python train.py --d_model=160 --norm_place="pre" --norm_eps=1e-06 --positions="rope" --attn_scale=0.177 --bias="none" --init="normal" --train_tokens=116200000 --steps=7093 --dataset="wikipedia_en"
MLP neurons of a small language model. Each row is named by its layer, matrix (gate and up: input weights; down: output weights) and neuron, and shows model dimensions 0-159. Each number is 128 + 24 x the weight over its row's rms, rounded and kept within 0 to 255. Numbers have three digits each. A neuron's up and down rows have the sign that makes its largest values positive.
A block is one neuron, or neurons of one layer that tend to fire together. Before each block is what it responds to, as a language model described it from the Wikipedia text at the highest values.

Description: Word pieces finishing a word split after its first letters, mostly "ow" in how/However, also de-ath, He-al-th, sh-all, Bet-ween.
L10.gate268:141142113130150170146103119097138147130141115144085121125101108112083111110124159163125124084117146140156138126178155110161102160161107145110145103171082101167136182094121137116120151147133131105089180123162110071121108141169116098096160092125072129127126113134157120146150112112102139130121128155123102125121132138164138123132110123133080121111102114162173117137108101122119111091161135135142136124116131146137159152176161089104160120098117171154148124099135159133138135108117096
L10.up268:144164137125145111087126148094112159163130158160137125080134143119167135095103096123126163111140115148154165125139131152141124143134174101104103169145138126126099121131132118154121091130118130097172083148127111162088067099119129119090118079122128100153161097154120067111104117106107105082127160116148130130115134118117079089123135110092131108107109158129175140116129132155139098154096151099135137155135113150136113110104127124099128154134152125103141161069090106130130155114157131
L10.down268:129129185107087123093144143174156138132130129106092143105135096112121117096083180088140130135161139111110097135123134124139118104106156111116088122116100141143156175137133160133162125124141133181115158111139135169139121110126146127122169109113093128112135046147127159127127136143162151141156146153108142137174089180116170121117124119132147095116139091124084121115116110120150128108154101123140091124145146101140140164150110063122132120146155095189132144141143130111138128129142130
L10.gate275:109126128130134137096117167127111132131115103163114171106158103151116152127117152112126104124113145130128115119145188084135129193118122107154139166135114136103157143106116131145160149107108118086142085151098138128169137108097104122117158153131126208135097138145133099103080070099129117114146160144139135150095118136139112134128110099190114117117137143105134154144134133131123121146154144081138115086111137151063170125093128095137131154101140146134116129127084140098139166161130117
L10.up275:138144121105116126100121097142132126178119123133107086121136107089123128122131116161139119116136143098165099136169137110121093172162164091125101150113104120131134141143144128120155142124133144129160114126109165114079194098126112175088142106173123139083124131158152126140110114090074126148130117117144104139116123082149161090133109130114119122127103144142111156158177099121120091144160127131182134127163133155134140113147134105152071158104136114092097153138074103145115163131158122
L10.down275:131161100146141132138134125134098111105122139145157107103163142120084123128119144090130147094079143108087173113121103130113125121115120129096112081112139155140138156120112169109151106110128155124137115142138156124110090126136089143113135179119140164134153121150095116146113148121121146185113125096143162145137087152150078116146119106112128135137124107163126153128142145097141103079191156185090117125133159174091118092142113116143158108150179085114136099119162155095105114117139130
L10.gate292:149127123114136154145126147135135164103132121144089144073125139144097161099091057097109100123073139133120107159149101140138149138149144153157133117141132124163146142111112115143108101108104126095131119171126152150059158111161121175103147168109138120163135108160118153089147127118122114142150125102172130113165124143113114115103115128152084093105131161159138128119141141115135088099169091154136150113115113110138128110128149110127167107145085127105078108142153137153125163155088140
L10.up292:160113139098128158096078074113136143118144138105191149121115150126143108120116187117091167139176134131137120114136117088176115090141075118125050123124117132126132094135121113125132114136135118119138108161104115112105106115076106124141128139101093132127116134141165134141124151131140211112100112111117122133124140139143117128168135125157123118133110089144154136106124130101199161096126151100164124121143118116123111173150126119119088107130098146102099150123115120105128116163131128
L10.down292:129120133138102137140130091161117136133120172135135140104155127088123166072145112156120098137117156095110123147130118151110153210112154096107124131109136129120133115108188139133127140079138127148080113168101129100137142148093142125119068094139100133143107142107180171135081132160091133096143151133143155141131112148165147113133134125138111132138124150111090094115171119132104133136148163113065100159132110110106127122121181156144092089109103124125139115138142120151122137120155134
L10.gate363:106162120155095145099123089089131145122136159188135146124129149107086105155133125135130134140163180099102142113111112125106127117131170146133150171143115113118164122147100131185113130094122130149115121137119131142123134134165122103110125108101102143117113090129133132128115137137157146149132085174155135112143133125157189135170130091132087107092089102133127113138100112106119124114114130126123165127132094185125128140077050110136135154117127102109155125151094162153132142169142085
L10.up363:105116136164143177141126089108128135134103146214131138130136163160141125164146158109171136122136100142107135173170098152138128118121138167189153134157166123139128156162159146111156137099114109080145128137133119154166153154133130131150125141127123149126118085084113113125128120149174140087082118154119114134090114109171107148129137141098086130106086129142152094143104110147127152132113164124153172154156119164097151113107103148141137123131160123145130141087102121129116108133136137
L10.down363:142131129098114145136087146169091085139089119104097104167089111143088127131144143116122125114137096164135150172104121114121110120119109111151113138104128136143089133151117117137129113095138149122111171099130094161082148194088127136147112137137126111137123148118102127105129141135098114122139171120081115156150110155111124153120166156153084123106137136108117113086083136127162146153117100143179134089135096114123149178129192138115150089131125133143099123101083097115090139130107119

Description: The second piece of a common word split after its first letters, mostly wh+at in "what", also h+ow, wh+ose, wh+om, Th+us, S+ec.
L7.gate81:141105117112125137105128132165166108125125143156100173111115100102079088109167101123101116138123131119149124115130111046141102152147111144111149136121087136147180130131127145127144063170161125113125143119180109122125089152139114177112143163172132125119133126154116134124119131130084143122142115110145150132110146149136169092113098136125167130105074113132130128148114131134142111165109140121138104134082139140096182080098094150111140125153143149113122147126116124131141082177147099
L7.up81:147160180133127133101156100119131102101142106150133142177143121125109135072114145078147128112151115138106173073150165109146156134163112116118142108122163114154161146141133134151156143110133140123160125133134136111144097101140119179130153132153150108098100130158156104103089100122118149100118103116137132133110102099110114109116055122116095134176142104155111097117157165106177100138108143091118095093099120090114152112101122137101118152120160086127118171128135160142107127134128131
L7.down81:118118150123155129101144111072077096149093103139153124122142132168135102084123106159144126125132159123127135130127185142166121125114138105174098107083150155111100159111148137149153137174164105124125137128067160094166151160120134118118117118129093177140119131161134128124123131125163114121132134154154159144129072145155097169096135117127079143159102144073107126155108133141114138108108122089110155130095142138129120171172108145140130133099165115136157169119134157116133127126138123
L7.gate145:123152148136166133129152096150165122113107082166110150147117115098074168182126121153098137097134132112171150118137193111123160156107153131117140142120119146148116131145125101133146095077098150130128130145124122158111126129155140125120141132119146151100123135080122141105113138097119073121121130135119148149137148138131141096152138093119134147099094123140145099116138127078121089126163135118090100121090147135080106128139087150121127111112106155172122174128136145086116110055150087
L7.up145:135081144171102115104124141162136099165130166113138127125103171156140132161122148125133140124072157141124200128133124108153149131150120088147137122133118088140148148120114143132155130127122140094098130119109144141131120127104100109205133143121115154102132103112120135139121106157169132171135075177151112142130073123123162131132073127132087127109108103134130142131139151094132143142123080153102142143129157116085093152129088130131106096153147110094139190102146131148122115120127110
L7.down145:119122111134164136119106123067069122142109103106116128113157144141163070098138133115190115112123132126127116150130115160114131073133101132139135087109092151129116112126141142108077148164135159146116129159113137139190139151155122166135095144112145145117170148134134112116095115118088154129135126106136106123150150116118112122116122109095122103127105140138151124091047154150103157137150126123113109112091120115135113156071140059146173117137120117145121118097096112118125152123111137
L7.gate154:124079117117143100080130145161118112148157124133170148159117153142111112117103100110113133137131168097098127098148140144110155122100152124155112128129097118124147086127060130107164099119108138121126126123120142105103140130131113089125101134104158077104157142107128146146139113163144130174144069110165141182145111112117125099139126133132146107128148119169145137127129148154095093085144125121141125084087156156154107133133093119111124101083094131133149141086140153163148177096167156
L7.up154:105150118164112076143139135144121182162063182119131133105146145137114112118142172115167152119144090083082151102137111137155110110123157141151111117142146126149141120128120135116116089166120158147173094155144166154104122150143105147112166152135132103152146106091167136122143105157106156124150111145133132120111135138105099135111114129122169099166132118170166103150149127140132102127124134145128132122117130140128136150136073087125135154112119143142116124123146170178086184124166089
L7.down154:134132106159100118134135123103100117144130114086150157151136156116113155153134121138166143116140144090126094154090161125115120129127137122149111105120120117145152166083093108144160095080122089097160164140116169146126123104096096102121124145155140077198107117115167058175119134141106155109096132136094093167129156167125111162165122141120149128131178099122118095106169101123111106141119108167123140118115150126143142154133111120084140120125118138124124119128150126148121136077148125
L7.gate433:133132140145138121114120142174107194135109114149132136139093169123155137095092129109128118083156142115137137108156144092157134122143134142143146101177105133137142112173111140131160171150136106098175141159125139096070119125137127102136134152120122125144167127116160108128110160143130116137114089123152149131136159113121136101160151101140130146114109096135124127167173151112160131119162167164151117141062130093115124141092127127161134126110188113169149157104169183118138159132153140
L7.up433:112154115113125117092141139143126145100161119139103132090129159167141120128136114110134086120169123129102124176148141086130101152120188161127157115133114176134141140103111147149116142167118119144090152142079140118084109110157089156163130146079158165134115135173127078115116117138143109124177098160099114149116108152117122132108122111111112121135084109154145108136195167128140106124160121126132151095134094137126150143150141082133137115112146110136117141158101135153110131099065145
L7.down433:168107133101117120151082104128124126147137144107119160123142084079134130096147124132109180143070105152136127123122096163153129114099146124119149180132116129102116140121111151139118097151160121148146141170122093112122096116096142163148113122113145160153154086172148133107089119096119182120165143158128149167117159185152136155154141108082143111109125112111147129096119101103165107132116141129105120092151137121099109098107135129128143114138104156137122184122081094137093128108124152

Description: Mostly the last digit of multi-digit numbers, especially years after "202" (2023, 2024), plus word-completing pieces like ter, ge, ad.
L3.gate204:120128071094124184145144125142128113121138116144114098119112132169170124142125125136141121171143109122155144143110136131121121097165157114122145116134144097149165156117163093094149155131122130115146116077126108126155139158176132143122147130095121142158118094137105104121123095155127149138152133138196126156104144119158131127100134111113140107124084083150113083147129146159156144151148098115145150164077094132115123082125175162123086172141160105111149109128149116168162127112157087
L3.up204:114171130099106156122117124183149142097120141103139096128107151106162099125136151103132112131144125086153089174161142143136134122155099096158124167126109123096113110152124105113133136153128141101139095132138107127146121091164097146106092160142112115166135143122134133109128145147098130112112132102169127146186132098112100121129112119147084120197110115122095137091150151088155129139093151095156111145146113111116135106140123128175092123139100131098153166143158137132169108063134162
L3.down204:138100162154176115163134113160133157161121116147135121104135100125115179127156131183113125127104166125101192068120139111133116114105169112083139120149154139166079135153124113148127098150104103143119133117099119163127125131139141132180128092108131136140115075143145104126128141129123152157134123143073137102105126103132155108128122139123104170155166120110152141140131114194071120135129139120112135126143144137114096157142135065119127129084114117142132102124145117080098130151117110

Description: Final subword pieces that complete a word split after a first fragment, strongest for ge in lar|ge, also l|ow, l|ong, l|ess, Copenh|ag|en.
L7.gate63:129152123107144096144156142137110126172065122136113103134125117102127157135098101115138063116095089105099138103113124144099083049124085087132130167163147120120107129129095174130147123159191094108138109134113131126120111130115116109157117146151143164139146104107124114110099064148168121140162120087163147120152125127150106148130112140117123174134092135125109136139137140088148127180116103176154128119119107131146123161101121122150124131123149119147120129128156133112094149104130132
L7.up63:097116095138140138130149128155119149172111154156114169144121071127097100154146132099142100126087087071120099145140133118153146159079122135122140155117100076098153121151092108167148125116136113175111113095123112141104142112135135140135113132121121141084130129095148129102127129144129158094091122103096095123141138098158091113127135141176148132149141163101123144131116139128138142185144080174085129131098129114112125146098143106159092117160159116132130107149143093111118111182111158
L7.down63:123136186115128102130129137132102149109122138163140108142157108123130167106101096188082168140149140141152095164082112146096107132163108126123132141119140144117123158106154118133149131124105147176139142134119121080099103127104113128112129060137118115144131129137111124142114166145216097121176115166173109130135106103097175127134148113097120150137132137120185128176129116117131148124102140130166124078137112116157135129105153103113129112110147101154119093119131112099136126152158130
L7.gate214:156099127150155087127159118113144114143124129143138100094122103153102125171104124124112122131108121108121139149141164117157118138144120181113164152166102161154124113105138142115152124106108131093077182140130088110154142112128123111176119169156104148140149059134120148141111120148126119137146149150158144144114167137141136103140152134105159149113152139102094136170085157143100123136081133103137168176154086112106147159142120158096128095120130087149130118144187137126138106112093151
L7.up214:153116119145152105137119110083143165119138155097110117112162113141093127168148160132137133144152086132152120087151139128103155159147163145153114127103133163124132092181126102150089167151104163122117139176100111133088117059132127150152121091149121119155136143131110148111112117120115173101143115147100125137147145141182134127113127179120151105108131107117081129117100102117151108136121105084121105097124128129128116124118106155155107098045117128110126114131111115151144090147079129
L7.down214:121123167121113116125123125135141092139160118116176151138154136157181101125162166119124134122154166139161133163110109160150131115105116175118101102148120086115127115131103181144160173163107143098077152099128103121096137133102169171097130156107123114115097135150145120173163109123081115129124135093122091150093097143115097120117100111098112160141082137113144138096134125120132119113133107122125173123124169149103108119150087092134150129176132123161151137153170131118121154137154142
L7.gate248:153125077133147085162139144096144112114136140137128134098108151123100141144178125130179142115106154106123110147104130125126117128104134139093139184159132064147111129152143093141141116155141124142121116128135131110130183137147119136171142114106145090117159101133141149099146172135148151146136168147197147117129160135219101119137149135154146137114116108091167145140124140135117159118139144121132136165144101124090117114132149117134124099159137175123102089150107162094108109132095141
L7.up248:165130111126121120155122108097088059113144134172138134124069139128151104132155147170147137089106088154121103157136119094110102129146153136142144117186101103098151160143152089149123118127152168156151136131128140128124165138072121125151122134115156158130155112098129132119138182122137132162140169156131162138080166139131111117146149114118159106134065123128121114157151109096115154098137124133132094126154121156151131109120145185137126133150146101153153147150120127096103147122093154
L7.down248:135140093141133089153097160149105156166119146095160141138086130115109119128154155100087123138135119122121143119123142142125105131133110097107101094132141103161122144110180118178140088127142093102141098161136117138125112145080130154108121136132177120149109114108101106131136147146111140095085143113165161150154087135138150100144120153101102121118153106094103170131132125125158153145117182124115121144140131102176161151138170092135135077134128153124078100115166127108186138117147094
L7.gate270:132138111146143164124163146143143131133134132120122133089139126120151115118107155125099148132120099135157100176121125171108153166136188142142118133138071057089159140138149147151157134154139097125124091183131144108157135089123126095141159152152119139159108148125114152119116134146109146098095133112147132156170176108138095133120142132106135096110132119115107138063105161129132142140098111122122102154141158105086155129150121163130133108134130115110152133115192109146162171110087093
L7.up270:129107142187146119134139162153153146139123143138089099142099137103111095100121119166147110142166100114113119126162112087110094130170162143125137183124141144153106101110141131119124090160147124130129151153118128108126111088140119112123185163124070117077141118093168142104139118095171135136109139093153146126088171128117101108119158125142130139130153118098112165132122126149119102147172112131143135095118072148150128133115130134144118139075147111159098141162148123140178105130101091
L7.down270:112137129144124110105108161087120107131141159150157150176124140088145123131091133094133133115095116122114142134113141119130101094134074124125127097128140166168139114138124116131116145146084149133153132104089110133103163136142094134148112102139150132099134156143145146128132138157124155164160106128131150118152131070089173139117126100140096156179089168164127147131101133121143172100121097166175095102130070105108134112077140075105090133139151146143138105131102103120114098135168127

Description: Conjunctions and separators joining two names or nouns in lists and pairs, such as and, or, &, |, –, and commas, as in snow and ice, Hawkeye and Trapper.
L7.gate5:214110139113136135120141128147088163117149108121129152124153128172110132129158133140129127160130143173109109122116142104140117131106143158094099168167106095139156153157122111064103155120149087121116077091132081103129139119140112118122128144121118142137087139097102114131122167054094156145118099134137119137128097098137128145134146092109170155136131115141131124123146141114115157099118146143091139097120138183102139147100097109131154143107125150128178088132128127116138114103167103
L7.up5:156158120126135132110099151133113153122179178141155147126122134111155108130131132135113172103126167172120154167151146133160126137105157150106149113155116056129120090119104136132107132179126087115129117115129134124107122078152124081112134124147096150118131100134142124130128135132072162152133060196145143132128123103182132135105129123116161160095112134146117113141106151128141086134146152157128142126112100112094111139108114159115110120088155126097147115139132107128135076116175094
L7.down5:109117123130145138075054129103107143105127148128148150135100156156126084152087089122125123154122097141117160094126107100114164099147154112140146086131134167112104140108147117183093140123115115140122136117138126129132101185147115104121130163108130086146164151137131092121137122121129111166162139187119150122149137108155180121126174100164105093112148154119142095136097088123130135117087116150113141104120107158118139093102105130108145130126121138117151139093150123083141117139109182
L7.gate177:118144113123172170115165141107150139088121080183145108091135089111117111156120162135112122127137142102176122129173164128139134171150144161128152192146134111136102136133177155133106144144098134136152086100177115102130123174094103093116097074108119113109130120129165137114161162135103122131110160122106161117135136148122159146129143148156130103092108156100127117110146094135156125122160173099120144143155155113131141133121124118129162143109167139099116135102149145110145088137108114
L7.up177:130108154096109139133132114106124135135157150169132113086116140138128147122124155152133164110148166113110159128130156192118090113078158126119110128139103134152111164123132153146151139134179137098183140103139100100135117116131110109109131136111135109149115125087120151126138108153133097182120137136125093104095140166085141157106119158117121095123124098131082135145150141104107124101117140119130168166113126125135092102188162131159158116136160162158114141113121116158156162097206142
L7.down177:116129169119126101105127111088114149146096127105084164161159092138121104099164140173130107113134129162138168147151112117147115159080142121128130102113128113085149135156120141129138139146139110170100112177133147134128138118128120176145134152169098145102124092144104105114113159096137156101154134094142101133160125144129135175151159076135146105208150120107144138101107071134126099142132105161166120093124116128131107163092168135119115146102125138122118102145144152097121104142132134
L7.gate324:126130079148099196143098112135140155127195142144083113149159123158147154130133168126132079100145111108136141143131100094163154138124092101119116101146093103153160125097118115159144138112126087130091152114109103134157191131153128157116146178152111132110133113109142132146143113115157147142146101122151165136111118139124104169142167121153125114155183110123133126134098150138088127127095095161120163150086152136118116146119138127117126137169129149171108112115131112116106112140175144
L7.up324:133132116081115083130124106114146167151126137149115138115162120127120134089106116134115084124075121094113125133159112143180123146180117110126122121144109150128106121089108125116115180095149106111139118130106102151121160102160074143084106185134122108118139091095084093162166141134130117119089083157152114127102135148148089138092130108123130095145140106133148116126119124120054107129108172119147140134074138163113100144135096098136141112134161128105098126108129106145127109124148144
L7.down324:162120117121172123147133126164131131115119147174129098115120070098116155118110140138130123156125129093124128097104146155081142122124165147161165122158141192093145155123136135130111107138142110101140108103092130113136120159127096100142169134127124160083119159148188128146084104124120128135157130131156169113136123123157158136162107158118130118153146141179151129092104166135107150126105125157131191156140146126172144105158121135161135157160137128149114111122112092174174133113124099
L7.gate389:127132146129123137123147087134119125095171143122089120121091101116076181134127128098125153095163139097144103116111194074149143145118132138110143126181129168158100101114119122125127125120144142162135119120134108112160162146136146161108112108135128119104117106120112131125169104106084109141128101149144113114108141082145130132137089149147125129099124107113164144126101125108141183081116121166125144129147126159108136105082082122137137078124128150155085123106124057153115098110090134
L7.up389:099134088098106144147126122172049158154128136131134165186113095135130131093120142150145136114138124124133119164135147160170123102100181143086165103125143144111126158140104143104142134131097155110176148122107129124158157110124139147139127102091128118167125118112082100152144118123124102128112169116124162128130155171148142098130144124134166127128055121138152130141119143159101143095133095141077116139126125149099101113141131135121097152129141067123155134162120116121140167142121091
L7.down389:102165123131143114122121165119151093106165123099142132129149138142152152111163111111115126110161098111156136120121082114155123136108076132160122101091111131139140139105147127186124108132103098174149137115112143157103112112116107173179081107136121120104121162124107160131145146137077135118090130119077142129133125122111148099102116135141080166140153151113134114109125122095161136153147102135114108091132088080108162145122088089118116137099123139138107154105131096060136102125123174

Description: The word and (sometimes or) joining two verbs, participles or adjectives, as in produced and manufactured or small and covered; weaker on mid-word pieces like g-u-itar.
L10.gate318:129097153144126119067141134147133152145152131134121113123141127120118101176137141151123150110145147104127134134138119144105162159158138151134141153131090107153139118114153116165163130101133101110129099166115087086139116118169131122138128115149173104163146104154199149105085118126099165127136119138126159186064129141148160108126125150143162155111091113117131141116120186136114130150109157122163146148118130129140180141082133146114121122066113150128089158102115120114109128146156085
L10.up318:139143145109167121152138107150120125112157141133141088057102117120156094158138103166105175148180118163149124125144113098156127111129165126147133139172159112126130110088121148153162141142102126131131082112110090126121181119147108117132080095108112166152096089136103141155098171145115130144104130131166160129096126146120131106140144108131143161136109129127143138165114120156103118076108148149144149112128145121137160193134117136122134141106102177075152110148127126139126157155106112
L10.down318:127131089114131123139124098107116120118125108131140130154127148153118148136113095124119116124115090102165119154102192105115123137126162155115146149121161151122146086128143102095119118163150156087102180048108123162069100117092132137110109114154115175086206120161112112118157115140100119107124133103137117096127142127123154131114151109127090119163121082116094101122151170124128102141161116099141141100110143131103099090157105147131118098143134107147130108128152133155119132093146136
L10.gate356:129145101132124145119111119136130153112120134117098157122115116105132155091135103119136152138166156131129073119189117165133129155112093127092143111156137120104137106109104073117180113076154110145115113149098092143155157112146107136113158124130118171082098145144112131123154134103131134130111168126114087103081131099129120165094122107129142128144108106162118143095119153092128104109108119105093124148112160139086132115130150126149092162135178121112064094116081097139127132109177126
L10.up356:128084123158167137172159143117132139136127121068133139140132096113123162127127075166133139126134154095127132121141138113124145192097168136116148138170156116136143096110116075121181092141142083137157124126071104157169120110149108137125102109134088163096098108114152120113188097145118124123128171131119119128116161129115115140134131123159112105114074147125141111142110159125126142140136167101115118151116092133082104142153140175153155123136112176148131123101142126112141122149109121
L10.down356:123083101119108116100133113117108099106119144130143107118101099087122104117105141114159137087141090121109132105091091122097107064124117155096150161100202117134134165160109159175118094146117111140112120098155154142085104145104170141128072172123150148132105137167142133111134102155129120112151117120129180131132169160095128127118130109100106077115155148135173130138109136099108083133110137168132105154133120096150136120138142122180128126160141132145148151134123132130138141122151132
L10.gate378:133125135120097095119126137150130145108083153142117154064101131123110146144121117144079107129115109124168103141128144118141076154128132142109087168165145112122105128125117138128129181145107140143115111113098148176151123153104150122132116141132131150088154117139123127120138173129121139100207161145116142132130146187098146130080124118152119122142099174100140140116123141150156142155173137110112156117114145119112134132154178131132124110105139174153109097127045138100119136160099132
L10.up378:170116128145159128092141139103172121104124148111129129086130152100105133146110148132121125099109118125136156086115116106130136152135143141154109164141114120130135168143083144176128163125144136083122110121087105121140124146126167142120155130124117110130089084157126111146143077095127178135123142106083143132116141176134090164114097126142150105114123102131142173163121126067146140092094167125136137143107154146098143089174137096091117167141130153128150076127083141144136095104139108
L10.down378:143139108111132104118148166158110128092130119168134103132143137157122095160155121119144120097115104133087133091132087171125124074145156113119136105152137149127149096164134138131161099142186120119129108127096139108131136152141133182177169156087165196109135142144140115139095143117135129094103114127144170101153104153131090156137171157150087092119157114105112108137165109115144129119149124148119170093156174104084108101131123143119117108145161124088125127114125144131116119141143126
L10.gate417:141113121118111112126137107105117116147166122113133090104128147121129125142143115136099100125120096152138116179168092165162172151145130108183194107123147098093120158138121118137136143150095155131138138135116115125083120149131150141150154136146136130151082132127108109133112133136145152176137085135104171152129183103120056135106048111128127124116140126158138107109092139183116105136161139122065153138109105128106127139107118136150144159111141124133109119119107122127099144083124104
L10.up417:082142074113124156142131134141111141109084120138081097134125146148104106113120148143122126124080079152151130069159181123144144139127137149132127147144130134120133143131145110138134122167133116116169145121177118098087148132133100125103118127145080115154077117120132093137149108095112122092125184136169143115122178154127170119125114118152164133139170144184132167157091113090130135121140123127139086171126137116154134113139096121076101142101146118125115130135160110165097123123131122
L10.down417:110114085142150085114122121117127104167103115140135105135139114118165126130127123143138126096111118158129105170188091152187157114101112135128149140116149135131110089106118119149132142138136112063101084112122133123138164134098211143119127144134129131128144115119096126116128141144131118122110108104127135134171112109187113137115117142133131089144153140201151098125134134139085104115116097137121139147131086114139095121122123129100092127061150109143096094134141120143112167104164079

Description: The second piece of a word split after a capital letter, as in O+n for "On" before dates or Bro+ok, plus "and"/"&" joining paired names.
L3.gate147:150111072133102148133136136129126142135112149109149105099139119082101149125089161160113160091094144130168133123120160153118106114136107104115124198120125127123138119118131107094111133104150140098124150112113137116110189117131093109115080128152151175132091124076076124123103133082144135129137147123124130112111133150127104170155108159139113077124166128143168123114099108100105165066119143133118152120135116140120157156155107120171149123128118114118088085128124134141111118119066125
L3.up147:158105098133086135141088122128097144144166159100106094117126127086106075134103155139125219125110144122171117130192125132129097114127150090113112166129121126114154140118116157123097134130142115138159160128116093143108159125138144154120109114167109148128105115125113121160121138090141150131174133044169104122129110132108132123130119133146118092176122139141142115124171114084157136152142129166149142120130125142170160148138117153159159130123127146135119114150120093151154126114095147
L3.down147:110103198158167115110114157128144145125123124104109166209138146116200147142158162101130145148141080136119133118092109123159090191127129141117090127141111150174109126123113128153128125127107134102119093109137118148136155133124185133152158113136131085122154117118144160123135129146124113131143127144120109143155154123108147123153133117133139176156114114128079145119159112154152117178132134149158149149125144145131130144122101147117095088094086155099107152101089123153110154112125130